config.toml
n_layer = 9
d_model = 256
n_head = 8
n_kv_head = 2
head_dim = 32
d_mlp = 1024
vocab_size = 1915
activation = "swiglu"
norm = "rmsnorm"
norm_place = "pre"
norm_eps = 1e-06
positions = "rope"
rope_base = 10000.0
rope_fraction = 1.0
qk_norm = true
attn_scale = 0.177
bias = "none"
tie_embeddings = false
parallel_block = false
extras = ["capped logits"]
init = "uniform"
init_std_qkv = 0.0383
init_std_o = 0.0
init_std_up = 0.0383
init_std_down = 0.0
optimizer = "muon_variant"
lr = 0.00168
lr_mult_o = 1.5
lr_mult_down = 2.0
beta1 = 0.95
lr_head = 0.00921
grad_clip = 1.0
warmup_steps = 131
schedule = "wsd"
decay_fraction = 0.906
decay_shape = "linear"
final_lr_fraction = 0.0
batch_tokens = 65536
seq_len = 1024
doc_mask = true
train_tokens = 401800000
steps = 6131
dataset = "wikipedia_en"
MLP neurons of a small language model. Each row is named by its layer, matrix (down: output weights) and neuron, and shows model dimensions 0-127. Each number is 128 + 32 x the weight over its row's rms, rounded and kept within 0 to 255. A neuron's up and down rows have the sign that makes its largest values positive.
A block is one neuron, or neurons of one layer that tend to fire together. After each block is what it responds to, as a language model described it from the Wikipedia text at the highest values.

L2.down139 [109 108 128  89 125 112 108 120  96 117 102 100 141 149  69  60  68 185  55 114 150  73 138 157  91 207  42 119  97 155 145 155 131 129 102 199  82 140 117 147 138 130 197 122 112  95 107 108 141 190 152 107 116 121 192 120 145 102 204 161 154 141 118 131 100  95 106 155 122  81 120  88  83 133 162 104 115 131 161  75 103 118 105 122  97 116 107 127 121 162 104  85 139 132 135  64 145 123 122 115 141 115  94 137 115 155 113 114 124 161 154  86 161 137 147  59  34  98 127 142 138 157 197 156 102 199 135 115]
L2.down162 [102  87 135 106 136 140 130  63 158 109 114 144 115 103  52  98 131 104  77 123  83 103 106  58 121 167  61 135 174 152 111  43 126  70 138 111  98 151  99 135 124 151 128 105 120 140  93 134 136 101 140 115  96 155 141 103 132 147 158 120  84 207  81 166 154 162 105 124 156 158 188 173 112 148 127 137 124 103 170 143 139 148 107 116 141 127 122  76 138 123 126 109  73 157  99  58 150 223 147 130  88  92 139  94 150   7 153 171 101  99 112  65 138 184 135 111 105 119 109 127 182 177 116 148 122 142 142  96]
L2.down169 [ 75  90 150  69 117 151 146 159 107 123 123 154 119 144  96 102 206 160 134 202 127 119 109 112 134 164 162 206 187 173 124 178 126 105  91 173  47  95 111 145 152 113 132 141  58 119 105 101 121 143 148  88 151 128  81 135 135 152 175 107 144 160  92 129 134 142 105 101 110 127 157 177 202 176 128 145 122 106 125 153 109 171 163 140 128 151 167 125 155 100 126 153  89  48 114 114 134  93 174 103 132 135 146 197 117 146 110 137 126  90  75 164  96 148 121 117 170 166 128 145 118 130 118 147 102 131 138 157]
L2.down299 [136 164 162 129 143 136  82 150 167  82 107 110  96 167  65 165 238 124 138 124 151 114 127 162 109 108 135 116 130 114 138 138 100 155 157 151 115 134  97 124 167 138 148 120 170 114 107 136 131 129 170 114 165 135  94 112 162 134 132 162 111  68 162 140 163  89  95 103 100 123 109 125  80 113 130 147 134 122 143 198 150 118 141 101 108  26 129 170 134  96 115 102 173 111 113  93 108 173 107  98 125 139 123   3 119 159 116  94 136 132  95 131  82 206 116 131 136 134  77 140  95 124 130 197 159 115  84 153]
L2.down314 [124 125 132 154  88  32 161  81 123 166 103 134  75 113  80 136 147 124 189 126  99 124 102 111 170 166 149 168 147 137 165  99 114  88 167 130 118 125 151 211  76 137 173  95 109 120 111  70 129 128 111 173 134 113 179  90 114 152 138 112 139  90 115 134 169  89  42  97 119  89 197 122  81 168 167 102 176 118  97  89 110  89 139 135 149 117 145 127 189 174 152 143 145 129 107  79 157 161 125 123  93 108 130  86 156 200 140 139 162 118 126 159 133 157 148 138 150 127  95 134 128 135 128  76 165 203 146 156]
L2.down535 [160 111 114 149 120  69 104  87 142 143  92  93 206 124 193 109  75 161 122  83 183  60 162 119 167  91  56 126 131 163 114  68 159 108  93 134 116 124 166 108 124 144 114  79 141 135 130 109 134 181 200 151 126 180 147 134  71 109 127  98 119 154 135 169  86 160 139 151 196 173 145 147  73 111 144 170 121 123  99 111 114 130 109 124 175 136 137 162 137 154 129 146 159 111 110 171 135 191 136 138 122 155 160 140 203 124 130 108  85 116 171  64  91 160 125  99 110 164 132 124 151 134 194 110  69 186  93 127]
L2.down543 [176 213 133 149  91 108  64 122 139 156  70 160 125 166 133 100 203  87  81  76  68 158 187 157 122 121 141 196  93 104  56 118 134 167 104  88 139 121 137 136 145 177  91 154 131 117 191 147 140 135 111 141 132 170 164 164 101 136 102 150 172  87 137 140 125 112 111 122 110 164 125 107 132 153 155 148  69 140 115 160 100  75 175 125 122  89 114 120  71 152 143  97 153  89 179 107 110 158 110 143 111 159  93 198  96  87 137 123 121 132 160  78 163  88  92 120 123 133 156 140 182 171 197 160  86 114  94 142]
L2.down866 [184 120 143 168 108 148 147 133 146 102 151 135 150 102 122  92 148 173 112 126 116  99 127 159  85 143  91 177 110  40 104  86  95 152 166 139 137 172 156 175 120 125 153 151 127 112 114 134 118  61 211 175 118 100 173 122 157 105 129 135 140 124 114 144 140 126 100 164 188 113 130  59 136 185 129 138 127 143 109  91 150 113 159 121 135  76 134 102 155 104 138 150 127 128  69  58  84 152 113 167 162 158  95 124 143 160 128 170 157  85  98  78 130 124  92 127  63 127 129  89 140 131 114  89 108  62 142 135]
Responds to: Word-ending suffix pieces

L2.down113 [184  51 162 191 143 169 146 157  86 170 100 155 142 144 159 137  93 131 109 188 124 155 102  64  73 142 125 168 152  70  54 127 129 149 111 101 145 154  85 114  98  69  74 114 138 123 163 112 181 124  79 197 155  66 108 119 163 152 167  88 145 103 135  97  92 132 116 131 115  90 165 106  43 141 118 137 100 172 196  93  93 103 148 124 120 165 117  83 115 137 136 130 167 177 115 141 128 120 147 152 105 110 117 138 154  93 134  95 177 156  91 134 133 143  99 121 147 117 156 134 112 164 142  76 103 103 101 130]
L2.down201 [132  98 172 133 122 122 185 148 156  90  95 124 100 151 168 148 139 166 148  86 137  73 130 113  79 146  96 101 113 137 129 128 136 163 102 144  34 162 176 153 173 138 102 100 144 127 151 145 155 172 130 177 121 148  89 123 153 140 109 152  99  81 146 166 134 114 175 169 111 109 149  66  85 114 158  93 104  90 160 115 109 118 146  85 150 108 151 138 174  83 137 141 144 103  79 122 145 137 138 135 180  82 169 222 165 148 200 128  85  31 131 171 125 154 173 100  70 129 173 137 100 144 150 108 108 124 145 148]
L2.down320 [171  76  96 130 129 155 146 164  94 138 152 120 165 143 136  93 124 184  56  93 144 139 133 153 157 119 152  72 145  78 147 137 134 162 105 125 197  90 123  85 153 120 142 110 126 187 125 173 103  78 150 135 157 129 155 143  39  97 122 132 159 132 120 108 156  38 182 139 191 117 169 150 191 104 163 146 116 164 136  64 143 137 123 142 126 122 141 149 145 116  83 144  68  52 118 137 158 147 188 118  81 116 143 138 127 130 143  96  93 136 126  90 148 133 135 157  98 142 159  90 124 114  89  76 138 118 102 151]
L2.down698 [145 160 153 109 129  54 110 128 154 116 113 114 138 120  78 130 121 136  94 144 144 136 110  99  99 174 136 174 134 124 153 132 111  83  78 181 153 108 122 134 180 169 203 105  67 141 117  84 107 134  70  91 146  89 110 133 152 116 167 172 127 167 101 144 149 104  85  87  96 142 105  76  95 128 147  78  99 184 171 111 144 156 120 116 124 131 103 162 136 166  55 117 117 213 113 107 167 107 100 149 106 175 164 122 149 127  86  88 173 128 123  98  99 141 168 148 144  87 137 149 125 160 162 148 105 100 103  99]
L2.down706 [ 90 132 134  92 104 115  69 104  83 114 112 119 108 183  62 166 148 144 159  90 164 112 148 132 156  85  89  91 103  91 162  84 145 179 156 156 151  64 153 152 187 132 113 182  85 135 128  93 127  85 118  66  96 115 131  43 159 106 140 161 106 118 140 128 121 137  78 158 106 158 115 197 110  97 132 132 124 151 138  59 104  64 115 142  70 111 119  74 126  97 129 117  88 202 110 177 175 146 125 122 130 133 123 138 140 143 102 140 144 139 101 116 154 138 122 141 175 123  85 152 113 153  64 154 142 142 154  81]
L2.down787 [123  92 150 144 148  98 111 106 173 115 109  89  85  89  98 135  71 114 157 200 136 142 129  85 164 126 123 138  87 107 130 135 102  68 152 167 224 107 148  41 103 138 166 133 148  81 146 102 144 129 170 191  80  93 158  82 149 109 146 126 155 141 120 155 187 136 127  97 133  86 161 140 130 116 123 151  98 149  90 174 145 124 163 111 156 134  77 166 117  77  86 155 132 125 172 173 200  83 148 132  65 150 116 155 145 154 153 144 129 135 166 190 170 117 168 147 121 117 137 107 112  57 129 123 129  84 153 167]
L2.down951 [ 74 148 132 132 124 113 133 173 138 133 115  80 152 172 120 116  92 111 126 139 180 148 135  86 179 142 130  96 147 123  92 133  55 159 125 151 130 200 150  84  69 115 134 171 145 108 117 131  87 181 136 134 103  82  30 133 127 132 106 195 119 177 106 127 130 118 129 129 143 153 139 116 155 114 134 134  98 137 126 158 101 136 142 148 177  77 153 147  89 144 165 157 144 144 167 158 175 132  49 120  85 147 125 160 134 207 115 145 190 162 101 127 150 102 164 117 120  79  66 132 132 113 147 125 103 125 105 129]
L2.down1008 [131  85 133 109  71 107 113 105 100 182  96 166 133 126 112 140  91 124 127 148 159 139 171 125 123  91 175 108  90 124  95 183  59 149  99  86 117 148  93  95  98 131 128 145 171  97 111 167 118  80 130 118 116 154  87 158  85 129 132 131 157 174 111 100  44 156 155 101  85  97 126 141 194 109 135  27 142 105 113 104 144 106 134 159 156 100 141  90 142  76 139 119 104 123 182 116 176 128 136  56 165 158 115 105 111  99 143 119 103  80  82 129 112 139 128 180 124  80 131 130 183 146 110 106 125 172 120 192]
Responds to: Mid-word continuation pieces

L3.down166 [ 77  55  99 178  56 180 171 134 160 101 167  94 166 144 182 128 119 128 157 152 135 139 156 131 150 127 148 139 135  84  80 133 145  83 115  88 126 102 158 153 114 148  89 145 141 162 107 148 117  87 173 122 209 133 116 100  76 153 129  92 121 170 108  62 162 128 184  82 120 111  51 148 102 135  80 142 143 110  72 179 142 107 160 172 197 150 165 136 167 178 143 122 124 123 159 163  97 130 130 114 180 112 162 119 102 187 134 106 183  89 104 111 148 134 110 122 159 126  89  98 131  54 127 141 163 156 196 118]
L3.down179 [138 137 141 119  98 131  99 138  55  85 151  73 138 160 159 132  99 109 165 119 103 126 131 127 135  91 143 129 101 140 127 122 156 153 167 152 111 155 153  99 159 142  83  71 140 158 114 135 136 132 124 131  60 180 162 135 153 114 123 141 142 160 112  81 137 161 101 135 136 123 155 119 176  70 141 195  56 126 121  49  88  88  94 153  77 112 159 133  71  35  66 131 156 130 143 142  89 134 155 142 158 121  76 122 107 108 161  74 127  60 147 121 127 156  91 151  70 126 125 162  77 126 113  93 157 116 165 126]
L3.down359 [107  69 109 134  95 156 145 153 119 128 109  96 165 146  91 168 149 129  87 125 124 159  43 127 104 133 125  76  62 139 186 144 120  99 180 159  40 106 134 114  80 129 164 124 134 137 127 108 140 108  63 147  83  79 137 173 136 166 127 138 126 164 116 116 128 185 161 102  94 127 110  48 119 102 126 129 151 186 122 104 110 132 128 122 137 145 101 132  68 165  62  87 142 134  81 170 127 101  92 154 139 147 126 132 115 141  84 151 162 145  80 105 155 127 125  96 168 135  66  93 163 157 187 145 151 114  55 116]
L3.down373 [164  93 158 164 141  61 104 168 122 137 141  68 129 123 150 111 151 132  81 104  67  88 104  70 130 147 138 163 120  98 103  89  95 110 160  78 150 129 133  80 155 159 108  88 157 151 101 136 204 182 179 146  72 140 105  86 139 148 151 109 158 139 112 151 160 139  80 149 116 103  92  42 175 100 159 131 180 122 138 101  97 106  91 112  83  78 122  94  92 101 121 174  97 133 116 127 148 162 111 142 136  86 136  26 181 155 116 108 135 143 114 123 158  85 136 129 152 100 111 151 109  98  91 134 143  99 164 128]
L3.down509 [ 75 179 137 118 133 157 127 109 114 134 113 170 136 134 196 153 115 168  99 111  97 139 127 145 113 106 127 114 104 123 115 123 182  99 178  75 120 164  84 135 135 153  85  76 156 170 137 147 204 109 101 131 164 167 128 113 106 109  89 160 139 142  72 159 106  90  86  97  72 195 165 148 150 138 164 117  98  85 156 118 122 113 162  76 131 179 129 136 130 118 159 178  65  91 126 151 174 131  84 185 109 162 166 170 126  99 103 152 134 112 156 104 123 137 148 149  90  86 144 101 128 116 164  53 103 135 117 153]
L3.down575 [182  99 122  85 166 134 135 118  99 137 155  70 152 128 109 109  93 176  85  66 111 117 135 102 144  80 222 156  82 153 176 143 109 124 143 113  61 135 136  90  98 135 115 143  92 142 107 178 129 163 142 163  78 176 121  98  88 119 104 141  83 147  96 117 122 106  66 130  62 161 189 121 133 138 128 160 133 147 102 131 147 162 134 135 105 100 147 116  86 136 105 180 159 162  43  82 127 175  96 103 162 117 134  64 124 128 172 146 157 121 121 109 109  62 168 118 125 152  83 120 180 129 102 146  35 157 119 177]
L3.down596 [191 144 155 120  57 112 159 140 128 149 131 135  69 111 132 134  76 118 133 153 189 105  95 117 141 113  99 122 133 148 151  90 116 118 146 127 167 101 102 106 187 115 128 106 188 114 105  89 153 194 123 165 103  81  78 170  99 146 150 185 134 129 107 134 194 112 102 118  83 151 139 111 129  89  67 130  65 145 100  79 130 103 152 100 149 119 127 153 138 140  79 187 118 145 144  69 147 107  67 151 146 121 126  36 127 114 141 151 115  71 134 113 132 156 149 163 127 215 120  98 133 163 113 108 128 109 112 227]
L3.down727 [123 186 156 106 131 129 110 115 161 166 113 101 130 121  87  74 120 146 125 155 139 120 114 108 140 122  94 116 154 133 114 132 134 108 112 143 132 105 176 119 113 112 108  78 134  98 119 183 157 176 107  98 123 180 109 112 141 101  47 103 109 155 164 148 173 132 132 168 143 110 140 130 100 118 106  68 144 240 116 210  80 101 109 158 115 159 109 128 147 144  70 103 108 151  59 133  94 113 186 109 167 135 106 127 176 141 187  60  91 103 148 146 127 174 121 129 154 117 101 175 130 110 167  85 143 127 120 150]
Responds to: Word-final noun suffixes

L2.down29 [143 121 161 222  96 149 225 144 221  93  82  74 130  70 165 173 142 113 184  40  87 133 184 125  99 136 136 140 139 149 109 142 100 171 146 156 158  91 118 112 115  84 208 121 120 120 134 154 123 121 139 106 148 151 130 133 108 153 161  85 120 222 122  73  45 100  63 151 151 106 137 127 141 119 113 121 129  73 168 106  87 136 118  98 145 125 126 130 132 100 152 150 157  80  83 189 138 111 133 128 131  98 132  32 135 132  98 114  66 112 103 153 139  98  99 174  72 181 136 159 144 181 157 117 103 138 132 118]
L2.down107 [110 195 149 122 164 130 117 163  93  76  81  69 119 103 116 171 158 143 174 127 139 162 170  73  79 124 152 110 198 122 140  96 130 101 121 144 126 186 128  79 114 141 118 114 136 123 134 109 113 174 108 150  82 175 109  69  86 123 125 141 117 134 101  75  79 140 142 122 121 155 132 172 106  74 180 106 117 129  87 101 190 116 121  90 109 130  79 104 135 173 127  76 147 114 124 126  99 161  92 149 177 127 108  62 128 133  79  92 138 193 108 175 104 166 104  77 141  69 139 102 167 188 156 145 170 132 109  99]
L2.down246 [137 111 193 188 106 139 113  94 109 131 150  92 140 136  91 143 146 107 123 165  93 104 169  69  98 118 135  41 105 146 149 100 117 153 163 176 139 143 121  52 149 179 147  91 160 132 111 123 125 158  96 108  93 155 108 109 106 165  89 105 135  52  92 135 170 111 164 168 145 163 170  81 146 178 109 128 164 128 131  80 181 112 154 117 153 136 129 101 121  86 128 178 122  90 104 103  96 117 153 119 113 118 112  55  96 141 123 121 161  85 109  72  94 175 167 169 127  81 135 132 140 135 155 106 141 112 166 146]
L2.down374 [147 104 134 146 107 137 177 104 152 171 122  48 203 160 124 107 166 106 171 120  79  76  92  81 116 114 157 175 125 199 145 143 146  98  88 136 131 159 167 111 120 115 126  81 140 101 116 140  96 152  62 128 170 139  76 155 123 181 129 118 121 182 139 115 164 202 105 105 152  84 136 102 143 170 176 135 169 112  73 169 172 183 120 147 176 142 101 159 125  56 142 147 152  68  99  90 157 104  86 133 108 138 148  67 106 133 111 140 113 129 157  90  74  85 100 145 154 127 126 122 148 130 123 105 136 126 142 144]
L2.down489 [127 139 187 118 119 172 113 146 155 111 111 172 203  98 155 156 123 127 135  91 168 167 153 111 115  79 121 159 111 133 124 151 102 149 125 133 136 168 187 146 111 119 157 195  84 160 123 155 131 176 145 126 168 104 102 130 124 157 101 149 137 204 134 112 170 165  81 137 135 155 112 111 111 117  84 109 112 173 151 127  76 125 148 115 101  78 114 151 104 111  63 205 116 130 115 131 119 157 169 102 177  80 136  23 145  96 125 188  46 129 150 176  61 117 143 154  61 117 120 141 132 158 118 187  91 113 159 160]
L2.down649 [138  91  66 141 154 157  99 180 153 150 147 127 100  83 101 188 134 155 176 127  97 109 116 138 122 104  98 193 179 184 119 114  91 138 133 123  91 150 108 163 159 126 136 148 133 116 113 108 148 146 119 118 155  95 123 173 153 111 143  91 147  87 119 114  74 100 118 107 102  89 111  97 103  68 105 151 138 147  16 158  79 150  94 144 100 126 100 146  90 140 129  68 133 108 145 164 147 145 149 149 109 182  59 101 115 142 122 127  49 109  80 172 129 142 195 119 155 127 107 141 150 161 170 105 111  90 127 147]
L2.down883 [133 130 135 179  78  72 122 118  91  78  91 153 120 106  93 138 105 133 133 171 172 189  96  87 118  85 125 159 143 115 116  90 128 110 143 156 146 112 145 108 106  82 124 155 151  89 112 173 106 147 159 102 164  85 103 128  62 132 175  45 141 128 117  86 110 113  98 133 127 132 166 113 191  94 143 145  87 133 106 120  91  95 199 151 136  90 192 143 185  79 146 143 116 126 143 127 136 140 113 150 155 108 114  81 125 100 120 160 136 169 183 175 151  73 110 124 132 106 149 102 159 133 104 137 117 198 125 127]
L2.down893 [124 121 150 137 118  73 160  72 105 136  58 144 153 150 194 113 158 170  63 137 140  76 137 132  58 130 133 120 187 170  83  99 155 125 128 160  84 150 148  34  72 156 140 103  96 138 112 132 108 145 123 128 185 127 124 115  95 100 140 111 132  68  99  88 109 142 141 125 129 160  98  56 132 100 152 120 150 143 112 131  99 149 168  93 167 113 139 152 163 131  70 122  96 124 155 122  73  71  96  43 172 141 148 150 148 126 169  89 113 125 117 128  56 117  80 162 121 206 170 142 147 168 181 158 101 134 115 145]
Responds to: Mid-word fragments; place nouns

L3.down48 [144 140 186 132  61 154  88 132 142 185 119 161 147  91 154 132 165 176 102 107 104  93  97 170 196 131 168 134 128 125 154  94  83 114 145 159 142 115 152 150 100 188 142 115 129 151 141 132  74 149 120 108 156  75  80  80 127 177 126 146 152 116 112 177  87  94 110 199 109 116 115 134 132 117 151 163  81 201 130 112 135 158 107 173 137 162  80 175 164 130 122 122  99 108 154 111  83 142  95 207 108 123 175 126 180 202 137  92 108 106 131 110 179 108 110 185  97 126 119 138 156 147  88 170 190 200  99 130]
L3.down83 [125  84 222 146 136 114  72 105 184 152  87  91 140 156 111 169 113 135 103 157 124 161 110  42 104 142 131 147 120 138 109 124 102 195 100  89 129 105 117 143 132 140 129 154 140 104  99 178 112 127 150 172 158 159  98 118  84 140 131 106 136 156 115 170  99 117 128  92 149  74 202 184 139 179 169 117 124 189 127 163  99 127 143 116 187 200 128 152 165 126  87 108 126 112 162 123 155  91 103  96 153 143  64 122 122 169 120 149 168 113 137 144 192 100 156  96 101 152 122 119 131 113  96  90 125  96 102 110]
L3.down108 [120  86  71 122 147  69 172 169 154 160 154 108 118 162 112 115 159 148 109 108 173 159 187  88 124 135 158 145 119 154 174 175 134 120 104 153 139 110 162 111 130 139 124 142 144 116  94  60 142 173  97 168  72 124 142 143  82 145 123 115  98 155  19 158 139 126 112 162 155 138 155 125 124 124 160 178 167 119 117 210  56 121 105 114 166 151 118 152 181 104 115 119 108 111 117 157 103  55 160 117  80 168 103 148  70 141 101 133 157 145 122 151 100 104 136 153 154 119 123 119 135 169 144 101 123 145 168 187]
L3.down212 [118 138 155 147  96 128 123 118 202 148 166 153 132 106 141 138 106 118 141 127 210 120  76 172 142 110 147 140  25 129 122 156  60  97 144  71 118 109 103 146  81 184 161 173 167 100 155 130 153 106 181 161  80  97 129 170 171 153 174 112 133  97 120 225 121  92 126 141 140 135 142 130 128  99 145 119 142 166 120  61  90 104 132 104 203 175 120 163 146 116 172  96 133 110 155 148 104 101 105 154 144 142 118  31 139 171 158 104 182 118 146 166 116 122 143 184 140 116 102 102 113 129  83 127 146 103 116 165]
L3.down714 [154 168  87 136 146 124 184 109 159 147 112  99 166 127 111 113 124 178 140 112 123 171 155 143 111  72 186 179  89 131  99 143 172 146  98 120 115  92 151 117  60 170 118 102 122 127 174 133 184 139  62  97  88 139 141 147 119 136 139 107 136  81 128 118 143 134 140 168  82 115 153  94 130 153 165 179 116 126 155 104  56 101  83 123 156 142 205 139 124 143 134 102 134 115 109 128 191 121  62 153 130  95 108  91 166  83 155 146 126 110 182  92 174 116 121 120  87 130  70 147 191 133 179 159 170 189 140 155]
L3.down844 [119  79 118 106 120 150 125 123 166 107 114 124  89 114 139  53 173 137 148 103 178 173 119 142  98 114 140 144 122 119  41  90 136 116 140 125  89 156 137 130 144 201 112 142 104 150 130 168  97 133  99  80  66 176 148  96 151 144 147 190 153 104  99 212  88 154  86 106  77  55 182 132 117 121 172 179 134 131 136 105 202 129 108 141 179 159 171 127 129 128 182  68 129  92 135 127 109 163 156 142 167 153 164 199 154 128  87 134 137 125 207  84 193 102 153 106 121 103 137 132  87 125 173 100 185 157 101 136]
L3.down916 [158 129  81 157 126 169 196 126 121 116 145  99 138 131 103 173 152  59 129 143  99 137 231 125 104 104 137 172 123 100 120 163 124 113 142 204  80 154 176 114  49 138  79 120 182 126 195 113 150 141 131  93 105 124 125 108 122 111 183 123 193 119 142  81  92  95  97 107  88 143 159 122 110 190  93 114 128 168 101 123 144 109 136 131  96 172 131 124 175 111 152  75 153 154 124 180 177  77 158 191 127  89 105  71 132 202 129  99 113 103 114 111 141 122 141 155 130  98 171 156 136  69 125 172 138 117 135 138]
L3.down957 [153 159 111 163 152 174 105 111 136 122 123 187 172 146 144 141  80 141 134 107 168 161 104 136 152  84 146 146 114  44 164 114 140 122 142 115  87 114 134 159 120 154 142 102  81 152 164 173 125 117 162 195 133  73 112  63  91 150  74  88 103 167 134 141  91 148 111 111 146 103 173 182 194 120 104 107 115  99 130 107  76 124 125  97  95  96 167 118 180 140 111 106 139 165  92 177 177  89 143  75 155 113 143  95 138 170 132 122 163  62 145  95 148 161 171 152 184 130 129 147 174 136 165 129 109 132  97 112]
Responds to: Past-tense verb endings

L5.down507 [ 93 163 156  99 127  91 100 147  94 204 154 127  82 131 182 191 126 188  85 138 145 146 123 114  85 198 119  92  82  64 141 127  88 109  78 172 129 104 147 126 129 139 111 115 151  90 150 128  85 134 104 107 119 136 128  93 108 123 103 158  79 143 148 114 166  93  92  95 136  89 124 122 109  87 139 170  72 154 137 124 135 150 113 110 105  74 110 150 184 131  64 137 146 131 131 182 130  92 166 120  75 147  87 122 170 118 172 136 153 160 100 100 179 143  90 150  63 116 145  94  85 126 156 117  84  93 116 183]
Responds to: Word-completing pieces

L3.down15 [151 125  81 108 137 128  64 119 111 145 166 121 166  94 104 198 107  73 119 148  54 148 153 107 156 146 150 163 116 160 147 152 100  83 116 112 120 142  56  97 107 123 111 107  87 118 109 148 142 149 102  95  72 154  98 117 107 138 126 105 108 159 162  84 139 138 173 189  62 113 131  19 124 158 190 103 119 165 118  96 100 133  61 109 127 109 124 115 126  82  85 133 132 132 140  95 141 146 141 136 105  68 150  70  82 138 126 142 152 162  87 108  99 100 132 124 130  94 137 181 122 164  93 115 145 113 122 143]
L3.down92 [122  86  78  87 150 172 147 143 133 132 101 118 127 103 127 130  90 115  85 149 105 115 155 138 126 115 101 126 140 175 127  91 179  90 129 121 180 101 120 109 144 126 148 116  71 204 155 140  59  98 138  35 120  82  87 163 148  67 124 104 151 127 123  96 183 159 149 107 124 109 212 108  48 127 111 126 105 164 130 158 140 147  91 131 103 152 107 110  79 137  73  90 130  74 173 197 168 147 175 166  33 112 146  59 127  89 119 176 164 117 120 112  83 159  95 172 112 153 137 155 142 125 162 135 160 129 128 167]
L3.down141 [140 185  70 135 103 115 137 123 134 169  90 122 109  87 167 170 141 139 113 140 113 144 115 110  50 141 100  49 191 149 166 116 124 133 124 131  74 107 106  71 135 103 105 119  97 119  82 162 126  87  73 149 140 155 109 126  55 168 104 121 169 145 157 124 101 114  78 150 165 143  90 124 178 181  72 153  77 156 115 147 131 145 115 118 130 106 151 120 131 170 124 147 148 134  97 117 159 114 131  43 104 151 123 113  88 108  79 137  94 135 159 160  72  87 100 175  68 123 191  72 156 120  98 101 125  87 118 192]
L3.down225 [109 141 158 159 142  47 124  74 126 145 138  90  91 110 200 144 123 146 124 117 142 133  97  82  84 145 109  94 126 128 149 133 161 113 153 127 134 109 127 101 142 114  99 138 147  99  82 107 100  70 168  91 105 156  60 150 157 198 103 109 125 149 196 183 187 169 141 141 165 144 140 107 131 127 108 122 136 180  97 129 156 151  96  79 114 129 124 134 115  62  76 122 119 123 155 121 128 155 152 108 176 177 129 180 166 143 132 152 130 147 120 119  55 150 167 121  81 128 146 110 165 117  93 172 117 179 148 157]
L3.down279 [137 132  99 137 109 121 137 148 149 111 153 124  80 132 140 174 161 126  78 192 147 144 190  86 111 152 102 104 134 118 100 151  94 136 186 143 163  74 171 115  73 111 116 140 110 115 112 123 121 130 124 143 104 141  54 122 106 169 103 179 123 121 160  89  83 118  74 196 176 130 156 113 109  98 127 177 118 116 164 148 139 131 109 142 156 114 104 134 134  56 169 106 103 141 122 116  97 158 125  99 139 137  97 166 178 128 139 140 130 162 118  84 120 101 100 167 123 107 118  80 106 124  99 194  95 131 105 147]
L3.down441 [171 139  80 186 138 115  95 154 101 138 112 185 159 116 191 123 153 143 148 133  83 138 175 117 101 106 104 188 181 108 192  97 110 128  49 194  96 125 130 138 138 145 142 120 141  88 114 109 148 111 184 151 179  90 127 147 152 122 148 171 145 201 122 174 145 134 107 148 125 120  98 130 135  80 145 130 145 137  59 147 128 114 191 162 122 104  92 149 118 119 122 108 127 110 141 141 106 154 114 100 158  75 156  83 147 158  90 165 106 188 153  94 101 126 141 138 139 138 141 130 132 122  75 202  98 113 175 171]
L3.down508 [167 126 123 107 153 118 122 162 105 127  79 147 165 130 175 158 172 179 144 109 119 144 131  95 131 114 156  59 158 118 130 116 135 128 158 113  94  97 134 131  94 147  76 108  84 158  69 113 198 123 152 132 152 127 161 152 124 103  95 104 175  55 158 113 172 128  83 124 134 111  63 115 146  87 151 155  85 119 105  66  79 127 141 152  90 111 119 161 178 116 146 106 144  93  84  50 127 104 139 147 188  81 109 127 151  95 103  89 180 143  74  82 142  74 139 113  87  83 101  78 133 157 122 123  80 122 131 115]
L3.down980 [ 93  86  96 131 174 200  78  51 145 135 164  84  99 133 151 145 184 152 110 137  78 115  83 127 139 146 137 162  90  38 111 149 118 189  87 115 100  94 130  76  76 137 156 159 106 118 173 127 150  93 117 118 175  94 124 129  68  94 114 113 170 145 124 147 106 150 110 142 178 132 169  91 115 113 169 113 117 120 104 102 114 114  96 115 151 191 125 162  76 144 105 140 102 130 146  99 142  74 166  96 143 106 141 131 101 175 126 116 148  99 112 127 104 126 173 127 156  99 136 120  85 101 154 135 149 150 133 157]
Responds to: Second piece of split words

L5.down778 [103 150 118 135  87 119 120 129 130 135 162  91  97 123 150 128 125 119 126 136 138 170  72  97 137 131 125  52 159 176  88 169 133 137 103 114 137 145 137 118  95 157 151 151  83 130 124 147 101 102 158 123 105  90 149 107 134 123 163 114 108  68 170 180 114  80 192 123  81  70 113  78 102 152 131 169 148 125 192  93 166 120  69  52 105 115 139  96 123 138  87 145 112 140  73 172 146 100 146  69 151 188 110 174 163 168 160 104  82 129  68 166 137  86 141 129 135 144 143 119 107 109 142 163  55 107 104 135]
Responds to: Main past-tense verb

L5.down856 [111 142 130 152 116 107 102 130 107 162 179 131 127 131 114 158 101 105 159 106 173 148  78 121 147 180 141 128 128 146 155 107 176 173 113 147 142  83 227 100  72 100 162 115 111 118 137 107 188 172 189 100  95  52 158 191 163  81 139 104 119 113  86 148 210 150 134 129 153 137 131  74 115 128 159 142 133 132 103 136 119 106 126  91 180 109 123  96 157 131  72 102 153 186 117 128 119 114 138 174 131  99 164 190  51 130  60 194 139 114 169  94  76 100 110 177 129 158 141  81 111 138 106 125 123  99 128 142]
Responds to: Cent word-piece